python train.py --n_layer=14 --head_dim=64 --norm_place="pre" --rope_fraction=0.25 --qk_norm=false --bias="all" --parallel_block=true --init_std_down=0.0521 --optimizer="muon_variant" --lr=0.00661 --grad_clip=2.0 --final_lr_fraction=0.05 --batch_tokens=[65536, 131072, 262144] --steps=6175
MLP neurons of a small language model. Each row is named by its layer, matrix (down: output weights) and neuron, and shows model dimensions 0-127. Each number is 500 + 40 x the weight over its row's rms, rounded and kept within 0 to 999. Numbers have three digits each.
A block is one neuron, or neurons of one layer that tend to fire together. After each block is what it responds to, as a language model described it from the Wikipedia text at the highest values.

L11.down641:496524520457502471497480501529403568508508454543450497535522478453460525490481457582512459475445543542436486532543515467482540449489506522527487496577498512493494486434542465456446467464572618518446477501450475543512517527453427511464527445537445495528461528527498538497539457583526467456482501468479514527530577516513521586433488528504507567540563509573493456503496481494473476484476
Responds to: Tokens just before a main verb, mostly adverbs like also, officially, typically, now; also pieces inside verbs (ap|plied, desig|n|ed).

L5.down39:572469515522516473429504532460508527464509478597554484458509487501510583463483491472414423471529494548495532526575557432478546546524485526478496532542563524500491491466473514433501471502547510521467445509495542528589553464453465514506484518501479492467509514469515555518459519508585426446466528502475462535410510526478458529471500591501491427470579526447509515478547527457446556514536
L5.down67:511494566463490467492489571513574523471507518453463536496529448494450546488495529477482414461520525486447470458486478504436527512469495509558561553522505494501440546512474524546484522518532488410568579462538529417523431457453523543487483462464572496549469485540542462468481487452479551569478516503500512522448538473486515479480594535476495463438460515456539423537544506450553475476450
L5.down175:529555589471546450493494511513520540442494524517515551483473466424472541438601485534486548506521400537487474482616550488463441503498492469524612534489449442556527496540471488549501524501550483551517568518548464519477539461475531466561463466453504456501485508526462496511470483492470490546446434464498503484448576474484479453468548462538541470456394507489517525541495489559477522532383
L5.down208:540512502545472482492469467522537481574503459457493510503490541576459500464555505529512436539498448539497425459460596480561493535475477554552492564409519497506518492495512502522499507509502524485480441502455435503513522505486452427537565536547438499558471560504524513502501459435510478514554417539573509482511532505462502437522524539513425500527438497467435502421543540562409480481515
L5.down358:427556458449525537462507458518500454498479459530483492513483496524507520412507524532537428509470457505485509527482454457549529513472536473434513531526512454458513541546526472511498456480512502499552578562479504510455527405492506515470492576504432580525496422488462559532532551501518505456529532548540548554519533485522542488532543455551521462519488438558488496580549527479524512477513
L5.down422:463507473516481501478478485507530562576529544509470506514407446484460513502460553491460534537500472536426434510454480528442532494481495500529522484469515496561447445473545503479552591509510540561426482552565458470528540503551553516471464457506528530522473493474486514471403469475428573475490436492450466485549533511491488484529512561525542484489456483548537503449556448480497450434483
L5.down527:484540511515507486526451544456461483503552513483428548552487496500477505539528530477519559444537535415405601523502481539531483501493423572460437529482505523528484482518518542505561490517468539488491503510566502528469532435504450504475498547426523579497503526530470504487502428433484516592564483533508498530461578514511479536467457521423548538515426479544503462460494505493483495456499
L5.down538:469484492489418494467470477509487490441514488459519536475407597575591516487513407503518477476506504436445500467496458537540520535499448450438460507480543502479532550522464435470464479528483481533478542487531508492513496496519463453457513517499468483449550496529490459580516476539536515469546501564455451523480500489440567539528492434531537483492568524538564537523540488494482526560425
L5.down646:546489467552452557479501573534528484460473439490514458499478498508489454450511582501437518524521388540514504510570485534446474524440518397465526521570468463496533474485502489478459461500492547531482453470546509471537481536496515538498489493476483417525496488570501472601498497433537543505503492465477513449549500476492472505578570430512529468414483477556473490422502494536508580501515
L5.down650:501495450476450544479508502534500531481460453585515487526420453499476473486565486491525464495548477518493471450512536527466541556449495582521475485546492560490518565555448427434519505532496494503512552526497509487405456541435473396436408509534520486565446589532422456483447468440520451515509455531481548367481478522513488429557526457419425474475518530505541542509464478526514487513531
L5.down779:532525545534485471530537522499529498481613550471431500492520559436496529511530474481476484435519465532429537537610575558500532499450481478453562571504429466517448548463479474556471449519477441507525452534520450551495486529486439555465441610498534480445443508490522496498443517470526490533470516466478522531534558491461532484490429485512482542511488546468461484525445543512466458506515
L5.down811:484550527584457509541521492555538515523446496512494470546559452503483542465463503513476608478542498528537469457528461524442493532508518535563514544509486500440542507560438461531501472543466509464460439477430576487437454557480499489496526497476531474528510489514455504467476565581524526570478503437446444407584521464505504542489564510498439525459427486557497482442530507478473514569566
L5.down846:522451542575507573596468556477491426476448526518476523482483475552455540543475524505536508501445498545498477518519518453519429575491534478496466494494493405582469513431520510476577503435528491487551465567473443520494518601420537474502541478466508542476487512539540452554567485444499507387469579437447504496500520538514559543459484490531564462502419512504400535523540498458500559515440
L5.down867:530559455451421565500507488468525482502418512521551497551458514503451477494498557494510527484518502531477527477512480451468564464516554519540580459536555463495478542504443455532497387538499479503511474446483530438520498494483531497544529494509451477589481575432510546489528463496457517476554506480408495450496499525467496529501509466465377565504534460450520455562475508530556484472488
L5.down924:494539425520472486490526522480576534525408481464478507489487461476488527463494521568431436443485397515486524490513488498507584506498528503489555509551494522480467493573534514511520555485431469495556598476469516494444477511495497558462478455519516525532543500531456561469586536485527525542500391563547500521524507461472487482520446497494575520503431490463530500484514516561446426480482
L5.down934:538558496448532550526466518496506502456487502473476466484562483513431494493527526545504462440482484494588464491502421470512513468469504546559516575475513494487549466531530463518598454501508524472461447505422463488506449448497502482520498478535484553503507464517474342450498477510477516537493471495498519491482520554509481438498500542459517523442495476482529526569480494511534497516444
Responds to: Middle pieces of words split into several tokens, strongest on the d in Candidate in election result table headers, also guitars, Christie's, mechanism.

L11.down1002:491509481524516545458515446491580433469497539508581467432444485456528518440468573489442510539503461588453560549413558528526491508572473529500532504451491502528440524518456482500525509461452534510477518542610460512502557509491537491498536467573570487518591489477504391514559491489505508469502516446579495521503491574534528550464444487504525506508540569477521519475563468511510539467437
Responds to: Short subword pieces inside a longer word, just before its ending such as -er, -y, -ing, -ation: organi|z|ation, comp|an|y, man|ag|er.

L4.down48:441475578500544497492477496497456520506559514413459528523515503490475445549483491506491429537532559502469442466479437496472472481507532464491552456479492581467425495482462552497490518515558569533511516462502487549514569519570510547554522453490527512542517464518440477549477498545551436539439488543494458473478502483468448462439503552475562518534559464463487479449491525513520485451477
L4.down82:524459471459440453545528490532492536503504477506457467440560515534535401493499460485435517520533520504568485471498527489575518521504587569485542466469529494483556564438435546430485498448516498466464470489482474475496506442487461480442496526533438493519494434473477528486525473503547554524445438461509525518472553540444559514541495552497517587455500533501496493499525515488484489509458
L4.down282:441497463603554482528469469522485550401574522523399589556506533526425484512554491482496478499498507473476511499566562495576478448561547438454506505478498491514449532506432532500471562435560512516497562524522491569486519474431496446499555445557521553457512425486546459501537501524546491463512462478558506552536502572523483499442595414507456441535506502520485495503464509507495486491477
L4.down406:520464512539430434488426556535511498438531492487524485482591534453507514470539504521524554463535558465536497462536454503527506515490576530466444552514469477483537491452462546536506524496525531494504431534477455500496536528455417529517482530508455539556490472507537417450561462497554639541432478446549448461484516547483593520597475539529513482492551492457459423523446510445503507495532
Responds to: Final word pieces that complete adverbs and connectives, chiefly the l closing "as well", also still, along, later, mainly, already; sometimes mid-word pieces like Oly-m-pic.

L4.down16:478463558439485492445545442516452492498560447516517597513433532463535576409488509543485579483550521516487554431470543458469522517481497476481552511542518542466448506522536515502484470541458522486535471545460567538492519548545507497557432512441456476540486508449502521553455533532517511503447453582455428496473513490507581518406479483525485529532568522494524465472517493516531467416479
L4.down152:493524495520542503498403463550472524515490506519457550498482445481431533506463499569593528480475513500471583480510520419551531504517520451497513572482518465436459510528501395534522506447543488536438560554550521434585441464494547487515475489445567511418474577544516528521482476472523528508468492567471477518618551480549525434477471483568503456471498536525531528502426504410555510499465
L4.down851:447500535508519440516441495474462498531521580449523572478523516476528586453492541450485562504482437492483531500529447465471492461474472530489477465565479489466524502542459475534506529444434536486554484487502508523547473522445490499464491473458438574525519528479399431518522535578442547635515568412484486458431628465524509489501472538488501527568456501511499466475491550505457457574509
L4.down871:421461470533446492504511461494527484501565544627505496474506508505523531442479531516506493495540510507501503443480508499463467563498488430512528512426466490441487513537512519501563546507517538541479595530430576450553463484556544511517376505503462496521514512491489446526500566518548492523456524530502530519457518486450452538448537468466455428475447561514503490463492498448530530462511
Responds to: Final word piece of a past participle after "was/were", usually followed by "by", "in" or "to", such as drafted, founded, slain.

L11.down835:447520524493519521526456526503433520486499521446496496589493535473508511461600531413526552503499561489502578506496539467529486514412493462462545460384521515529509448504460480486525554474558457536502538482521524496472533468545483541517491522476458487572553488488513475506470497508456541520407511488435449511481543465499505500538561498445458467578535515452489528535531469503509535480485
Responds to: Mostly in or of right before place names (born in Helsinki, city of Munich), plus mid-word pieces like nor-th, L-y-dia, W-or-ld.

L11.down823:434461548470514506501587450478481530457477484474456529540435501516531464464517526442563540483517491488445526409514526509524520489540518492504451497577447511535467497568471446444426510585503463484448512546544452517525532492554469502540584509496459524524483472445520476504475511450495480526543526561486491496477526498516442460515442522474540509488580514486499450420515450470494584565517
Responds to: Final pieces of words split into fragments, mostly past participles, just before a preposition like to, in, by: releas-ed, releg-ated, shut d-own.

L5.down24:501541498458475507525564494535438454577448494464503512489481503556518490514500527448477462451453490549467550532442471507495575527495419549460493515518471498466449543472463496447527507444463432481489495511552527552493529506555544559523505444480540503532495467490556557444470572433466527521404512554470574478463522545517537552550480543521531476534491540504587552504628537526489478579500
L5.down53:499441495512405463498452565523493570508549497512530530515519420521489493597495436479443429473572490562452504520599564537472410460519571429546548534473546440506506485530482468506481548445481559555508515564482497452479516477538517465522540474471470529453488499528518412544493550499518432537491531561484467486465584505529475480471559523457505518461478483505486389524526476437475534483536
L5.down124:446476465465527494491545495463460513527532564527416403451509524494552460525487475516512516436548502566531526513485549513511459592507441512612544443439517501500548466558524528588495489484509560539426490495565482491449491488516458537449535556436532428557563459504511519507480504468522502517546431462421513493528578485533470494481492473523499455500441469499445498573601426460455553529558
L5.down181:507438495441449490533509484517521541537495505535484509526568483516553481563512508533574527474502474512518443538445533474440479511410412488426595511444523510444511538492488440575478499483520440508472469501575497449494501500482518477522509462469535558487449531443553471486501483544440459503571512502553426472530460525523491531491517447505498469579500527522530526589580531477532459507454
L5.down234:513502534539482464453460537539546521500556461459526470549492525504540505484516527439436517551487492458514536529522512550455536573514535535540492441523444484570555464491469498517579502498491470485408447480584465532475548541517416529460463429550482493462508484506492547454488521428509495473528482480544579517482513473485540517506534569470528501476480485411516492430497570503519458518549
L5.down289:534521456464476476472578589582517524489409496527477462565542548474511550482549522457527477524472509499496535511497552518433443450503441590522593515524536501507471486463488513502521489505448522482521496517472568536468546496501455467524436550512501451441492501488528490462462514482484458460515510442476493468452516527485486480532479507458501495441500512574507551486474441464450466553526
L5.down326:533487518477519583540556501403488501493527430469502506484480434492468502477556530518494509506470501509500506515469541545529509515530433463454495486546460459492472480565573494535451492535513558533561474433531487448539418500495444459518543493478552481438437529513481440509524448405508482512500523517498499519533560524479437458471528502507450451529506546525526511535481559518521537470443
L5.down332:489469534486459489516485570562514516459505466484513453439486479529454488473480432480466433555523543479497449513462592502511416591551480426509445479491523506506472575412453562614499459557548534568437519522532515497524468464489499473527509549471470525537397492498420531447487557481443486527488467445608511545475506441548493538521522491540410406447452509502486442551505491552519512483531
L5.down347:479556510544486534504558506469470500552520455496482530497486544409521503499443479476517510535515513526466462453555555562450493528408557535517514562557456439429492498498543490551480523497503451515478455475535500521482493437532551485516491578543532552426472468542416488536445565519460524496580496418466505548499570538526493527549533480500601449461481544466494584523479483444459530472414
L5.down455:551493539574474466519485444517603467484579449439581516487519421494461537479484483497544458498504553468524589514490512473580486502454473476427499450442470483471547454492457519468461492491518500457462479536512484526503509502559457532449566550544503493476504499425501451458450513463529514574553529453555451568566582466579493558454477516467585474454451515426455505494561548501450501537444
L5.down631:547481490492531559517561480477468506504459494568525510451592511549445552497481485544477489466487521544508460509509521585438501432529512532536543496463591582490456462545458473505521548452539514510484456501472411542463541519489532454491447515466495521554555516542509534459532446461556473469499503502543511516502555514402499502506427442563417474548516472432465481521506536516499370567492
L5.down636:493446492415436557541453494496507433467532559557513519538512525551459504551507526470515509514501477486514405450466526554554547517476501549571486458477456532510477474491533468484488518433546442475533514499482442501438463562453482550443507455533508583437534467510515520488421551542508441456536522475439430459491517474552456538402485466522513496498489541479472440558470536430405474522506
L5.down731:458550485485517541487471468515546452477555444518502525620465520445511493511510473515449458499513457441466483524542510439476507475503421537465520513549509469492493485510603452497422546510535509491461547546454484496479462486502510476451461519518541463482450484529435456486490425589537462465532431567506567543508537468503441529546559441476486474534566532529518435574515423505463452522495
L5.down872:511546561530444423513518520414469512449555473470542499512511527518484534485479456509455417448521513558526533517501567509425437491436486567582518525479538541490482522484491441475530528462540500503434565545503502445565588517493483523480492544464633541463492440514462481510481499495549475523559425445486466527494517467554512588494495450378528494467470433447453474483525524475493493458570
L5.down949:627505509487541538443544485537512501537521499479526501564490421480495524524455468511498477479532562487469427553487488405536497483486510516493548532462528553504524432489441517485562579580511451464492458503546530509513543538440457486515569519505571500407452499496464457482550489485524505414485444431520444499487448446512480562509530477425588508485577491498420480445474497480485450574518
L5.down1022:547507503491486453484408482488413478489477571544482530459519518401510540512561534521491535488528585473490559495461559490469495561463485400433505509476492562478537542487470487547513534568530500533463532547504530506462597500530519480465492573523561571399459514481491531495497534518537468488514484552466448468506583487540500563531562541458538459466493497554484498472541459475500457477473
Responds to: Prepositions and direction-word endings that lead into a place name or location, such as in, of, and the endings of north, eastern, west.

L4.down78:456460505547494499447534538572530461521455408492510514500508440438466487530483468497542520538435509572485432472401488566547471550511480519490458487477485564451425590427501430496531414459471484511488485499523479508509462424524485457449501510520509501440559468426506516554525464523515580480554454478482534527531502503565474537487484551472528523467495498520485504514569472573496483492585
L4.down161:453563473543526430463510512471498498476521456560509512589593513516489536555525482547544505515508518509536536488490516467551505483488448463584468475560454531547468464465413518492518478490428410475512482526525495555500564465494484500461490543511501452487555501461542462509513518391501472569463555397479566553476505504468410430542469524492478507528614453451477480468479507479459473441527
L4.down505:536490448473524558485551496419466459474451449408473504465543516453484483522538449510462527489488525475517569466530452508531445564483533502466580399565464517521475469510466460548445498494436451455526472524487470474373477429518548485512467489513510522496560502447514501509546458521495508499483505471491496480460488475545473514512533589490542568518446534505540593506500581507533550574499
L4.down936:498502495523508579467479529521433543514548506449479517475518544438528521457535534407473543563506471448508518509532472564493511561511534549452493548508482440509484524508469488425461520513513504494484466520551439533467444496558499514501494467453470504439588493472547525501458516485482438485461517542538420496502561473372520548555492457441490474500517516453544516566455583513511550530555
Responds to: Word-internal fragments continuing a split word, strongest on the "d" of "Candidate" in election results table headers, also river, abdomen, signed.

L4.down305:502506542569541502446494459522530483501470501545587502502423497427530524456507469512567480469543485483546542460542524456538482539505485510479494533509473429521447596506499518441500523508454464541547428469460597553494497461449470468464517476525525543387499492471529451546475527520475561462471494538499489515455449524474473511569500489564478509512528505462495589465569501499503498581486
L4.down625:580495454481592479487479413481525486522446493384532400467460535449492479512497508497501434500494423521519527495503505451488565489557406512504507545565517479547423547480468511527486483529451609426487533523482445488464452493502476478501499525518483502567524530462537497543500459528498517471493479460533499465467469521498504481488441473492511478447482500547555489492509473489487406444453
L4.down757:535469498530434480516522497437469505524462449572439405496495526467529548429541509441516533536545565493522472484527501578529499481487492436467487449468496472532488490433491510415521504453483526519530523527504507501515523492442426523571496492511524547452500455489560453472506516458509484439526569545483513525517547525534497473504468472484559477471462514440505464496488500520484508463506
L4.down779:515476528540514516530449536480533554542478473465476481508496483494506496484525484462493502500469473538494471511518558531497482548466491545574515498508577450558543531510489523555543504421528547500470549558517466498470607502483539412537578511484578504557547459520454497480538498495497577472565510466487573505428390524477479509498453452446447509441507486479458476478511478482432470464446
Responds to: The preposition "of" after nouns (son of, one of, exception of), and final pieces of split words like ov-er, th-an, betwe-en, sou-th.

L5.down40:545537494526440520454532475550511503494514499530514423544486456496488510534523415472548475487465549477508537494496540512584494491475457464537457487510431513496466543491513527558469492526539434517554493514504627519499478485514515522410460545502538491472506537509422514421491513582541579515517450505497482501502619482512549454494495452486508486463476472478457549556558479574486554487502
L5.down55:529483590497571410456513486539486499461479459536499503447506489447562509507460461524556459464561574526468502498522480509472463561469516455496464558490528539499495482470468448486482518498512449517531549570491512465472474458528510439525406555521522528477486510533500493447521529535602461547449559483514554457539460492514457485403541456471515526453602475488429482495461471547478530495525
L5.down202:511456440446495451496476559514468453532508519506515526470508534501484569489463484473449502523525527520536451468517482471502455504534512486457554561455535475562534447473457527505514566551529499446484393548456501427525468405409449516449531537511512556504563442470493503479506522496492518486509492477502479487490546500529485564490506455539513548480537507434547482436530603482451498589459
L5.down306:556471434530570530507517525556434482494483475522511492519533466468460452497571411555509486490518448510514530497480498506420524528549561511494554540489490515499474507484495469525581525475483586490520500556555507513483489528532531448483541422485480513501541519499593493485555512522448450475482518485507505454499534520493509442394429519510522462478511468452500501469439528520514521502500
L5.down310:444501523547547474426502473512477530482520464503538487471532528463506526509477486541527531523469480525551450533555444559503528605521516495583548500501479569524505481513522496501531527507465472541491493561498556539523451467479509497522385474493486536511507485533553526463475459499510420490430497477532526491496418458504574422553516504475447384433530549483477433500517442510484540441564
L5.down327:420456444497545524516422489536514550503533514531467500515517480544520476451511536453560488510467440501550517400492495518430519494556415532467468495511510485535433557532480508476525489525444520509514528531570484511534437549486436444510544489531557535487523460567503487588545502530467455521499466471526444509572416532560465500496515563493507542545549554504423466482463533533390495467527
L5.down392:526507456483473511465459531458499501601506477456494564454475477500443527501513503492520489529478541580509482440500529411485456537514547526467538500492387511542505458492486525449517461445498601495529526482560495556529515597566467489438422522470485439467522432490559561584486461554509556502571488542521516504513550511475477539476515436505479529454454509469522457483483589503478486439534
L5.down477:433496503456472505470522494527494444537461470505472526545466463481559500501504486469533465525493561553480605491518528412462544469462519526505465525490533501517450562491455480519426494523451438450537453556565525540510537497471480497497511506431472453465524507456443553572518489497450460562504579501446471450495651577467554530475439523523484508477514523397544472436437529497554543525469
L5.down630:542495510511477541501524559537471520495430507509501523508510497512521451450510478467529539511512500406509509572498532456494528502541504544470565516490466506383563531496599490494507495495529529348509427506521532537474510449545574533483484495439539480470510507514560459522521519397494587515454504575465483526469629519556529473488458534551507472439471510575454505457515468533558586459503
L5.down637:462467520488536497508481451470514549517526454457495475456477493472471431565541522546542489479553471500460569528495513501523509479497499514516514531502489490526472528504567567522599503454422510501573502544526514580440454546517484486453485436467522436484521511460488543499507446444454531486448511503584466517461554537502530438525455448551543535414456564462496535560552494447515478541443
L5.down638:490494515490498531426541506535509506509527477560500547483502547436557523458515541513526499510446486403507541515413473498442529482560485491484564485470466538459468509506528486506514518530578499529501514541518547508525574521457497461480548503515368454450478486476463422517488506463461470507546466510515508447563448528540486506452540395427473432585526542584530476491438495461519484565551
L5.down702:540435510539554519400430493514513528459474512564484537504461494440491515564474552432503478500536481537429514391511482454511480557547550439531522508507512559533535513522479538473528461507494460511505478511501453426496543498495486496470489472497487547550465475504512588441457518501452495489554510458519487521533532492498545537455525536489487438451537509394486551588475489481454512486563
L5.down796:491535533530537515517464476513542509410503519461580582481559566519546535533479430538521505541465536438540568471449481526458492471440506498491492514542526441587467514520518461422527439477512476504492464443542521494582503439420534541489564439543522514522529536469485543480443474543503453544493534511543510505475454527491437564497500466522531515482521490477490483571422468533490533382455
L5.down843:473460420512488588540469505455498428429516501521494479481458563512492487444478492510511499497460474494514519439460596491459513493561479496503531471458547466479524494535504510454435489438514508563512487567465457610543462509467469557472553514529532529535503562434472453574565529482492498527466475488484421599526574458505482562507463454470418532445466575547547442532484446515625479495521
L5.down928:517478481454483504515514527495509478466535485556437553495395520462499530458462584542511502493529518526528498516512509460517468555491435547535473421480550524473479500538492451503443505512473487583498444546497457549527459466560501419534491527536520533487476492444482503492490484581468492530544564456468415473530655449478511548535588486497457461518450500547517450519505413453501561497471
L5.down1021:454509410471435422443475495585528465557546469500503517504498531510480566501506522526522501483490472515474517512438460475542372563476503526503525477500539544592510441602526509489585533509581508530473484472529533500515518501466544468461483473455502514520442473517555442454481480422527517562556477435479509567469541542526525510582605511572427487562444509573448495426495535530499544507494
Responds to: Final word piece completing a verb's inflection, mostly -ed, -ted, -own, -ing, that is followed by a preposition or object, as in considered, known, established.

L5.down86:544550512536479419494481498502496439484494521487543511459505513526419501471508480499503517521555505506445479510468478543515497506487479454461519504520519482485447511503492583481469465521446486582483494469518542474495504512472504481508540496543498563602510503491503472544534456514477448459529417462545402515471546471523575494500469477505473478421448477424495536513528548530543506501551
L5.down148:503516475493455581512498432512485495465434515534426549576493491522469505487455559455489503557488493510582487506439466539546486423405503543446511493495545562474378535507516497510531420507481516522540508540481470461437564498467463523533473492482499472528532442514562496485505438519506478488440464573554539491496414494593463511540491448482538536532527496499514497487504511510407539476589
L5.down156:450485522542474466497462485546452507526500544454451543486468511488475401468521568542506519460498492509463556560489523497503478449505551530561458544499469530462525523446484451519568446568431558580519521489540528503488515488536570498511519524478502431468503509428489477487523430520512476482533461545496380451485547422478501424489509520528449493491444486566461553469410517485585533519486
L5.down174:613492472531549534539539519546436510507526472541432489504552512475470505611502504500553483502481547565556495519583468523524512554542490497552521541490474508430540522554467542505460488498477491451502438485489442515474576557543492486521513560540544524445493453432435488420462458479577508491507478501499546523519494458437510498479546531557463484467492497455484523468549441515579417493519
L5.down199:574457557495531439555565523502448540498482445559481410477438475419457476490512499479546531471523530560547536505522495397529527600477474446513507506490475473481505508485472456493454513510463528503536531486469536375513516490574559539547462461550486487495521471538510464447480431563490502493529499517494412514475430471450540462456426544497503541468573515489483469550548575537505509542471
L5.down246:499577432506543535474442511549439529493494439526557535500502493537441484498569453546504498494494513479443490539486465450538491508514488512530448512491458508556558533472538518498482481479444527534489493573463465534446454494491547485516496520482510539513536541489553542457509489507504479504529524500503473481508608488456482482466514485433511428461566524458494483506480492476453474485541
L5.down255:545501470552497539563479556435495532457496504387498616476458542487476538546465450488434513529506495471440530495443550515472479427622524459532513475493501490537532434443468498490506463500554531509462458439501508538486590418479522535507517526505507454478500492434494520440520539514446459549408476468462522490508537448496454602500502511488571484492520494479540542514582516510476417521404
L5.down283:517493418443475460544510563468529494468501568547477499534507454446512516523493486520500485494504516450580504523542516582506495532452526450431507480492520454504576460509429505482577508484464529511496490405522535523483530576508542517514486489429526487453479541511452587485527511516405524483505529458493531426516592445527416584463538476516532508516484503512517519466520525544572512499462
L5.down308:474488581479481429463412458467440505542499514482553494458535478578493500502457492476501484462472532476537438467414528505457550487466489448465468542483603503489491546496541545508478536537501451580498431498525572460513508554457540493550550488457552482481484416504559448477499505539501520481500460503551494456466530477414568467453535528449436501474479536510483492518530469545569470456573
L5.down329:537417561488500450482460527488461454533499527433457516554554495457489496467474440494522466452532476503554515488490493569466475495565494491535529449498566585451494524509511489461479535526575424548499491519451458442473618551458507539524496518491455470528493467504444506498427455556544495451536573517447451492478550462554530530515479521555460545568509507541476500491531539519584528552529
L5.down374:468499494399465559547515475467495487508510463447506521532534541454620503440444471520461537483457475431469517531487452540468457518459511491499489539520536488423492453473524485505482539538498502515521414486461511468487458424487543490550492603447429491538481529545515551564500521606477542500553499489456481482501540473513492590467521563527575507484526546534465497441512503508501513510542
L5.down436:523477475542546406544481426472476508539535573537513481469501486508485475468541509450478562425594536501527598435535504467495584480513452477490455544488488486596530553521521476486485509505477498548460482594558511566473489524441543468507432481542535501531487416486522540498536416482464515480514447442480495419505520520476555542569569473520549467479579522440498486561562451445444530472470
L5.down751:506523460550466453488515496463478506551535517443451511544500436504513431517530515516497443536466483428469577513573408434489478474525472490496515551529539528592565454471502488554503515538478512460494476549498462465564560576533480494492548527526499526451579503452500453518431517619527530569506508499481488513452557498491471559515506513478457541492498583546523494471499427526519557494505
L5.down795:540488485449528488494487530464385475541567546472459551538547515492485505502495503465459513543549494377413431511488519539491424475516404501507500565509468581519457530564470498463501497562520460522427529492470503505519466515461524553507485473487389499467492597544476524530498511504527465517573500508498577444553494459444506499446499507443411511522460573485477487417531437529523517566488
L5.down911:560592496551506468434534530476503439507499506435435550529537511522520568489442500482457469510519522490490528520440486394436513539509537469485559492548440550484485523484492506469515486539537508535499457509452540547509536511490444485504478465494518486469566485456501469482492546481492478471575562516490512554555423523507569570509461486480504464449451538433457575462539472547579439471538
L5.down979:453510473473427501458478552463521437446499563496514459490481549482538589488529485528498447453502514457467537541512449538571519528479498513466481499444573515426519458469376509462526510462601543509485456502465540501480532523469505556493420486376602450540575505464474526550540475580488528494471561499490499540499456510476516445499533554466523511499460493529458457510499482453505503454515
Responds to: The final piece of a word split across tokens, mostly adverb -ly endings (apparently, possibly, reportedly), also never, often, because.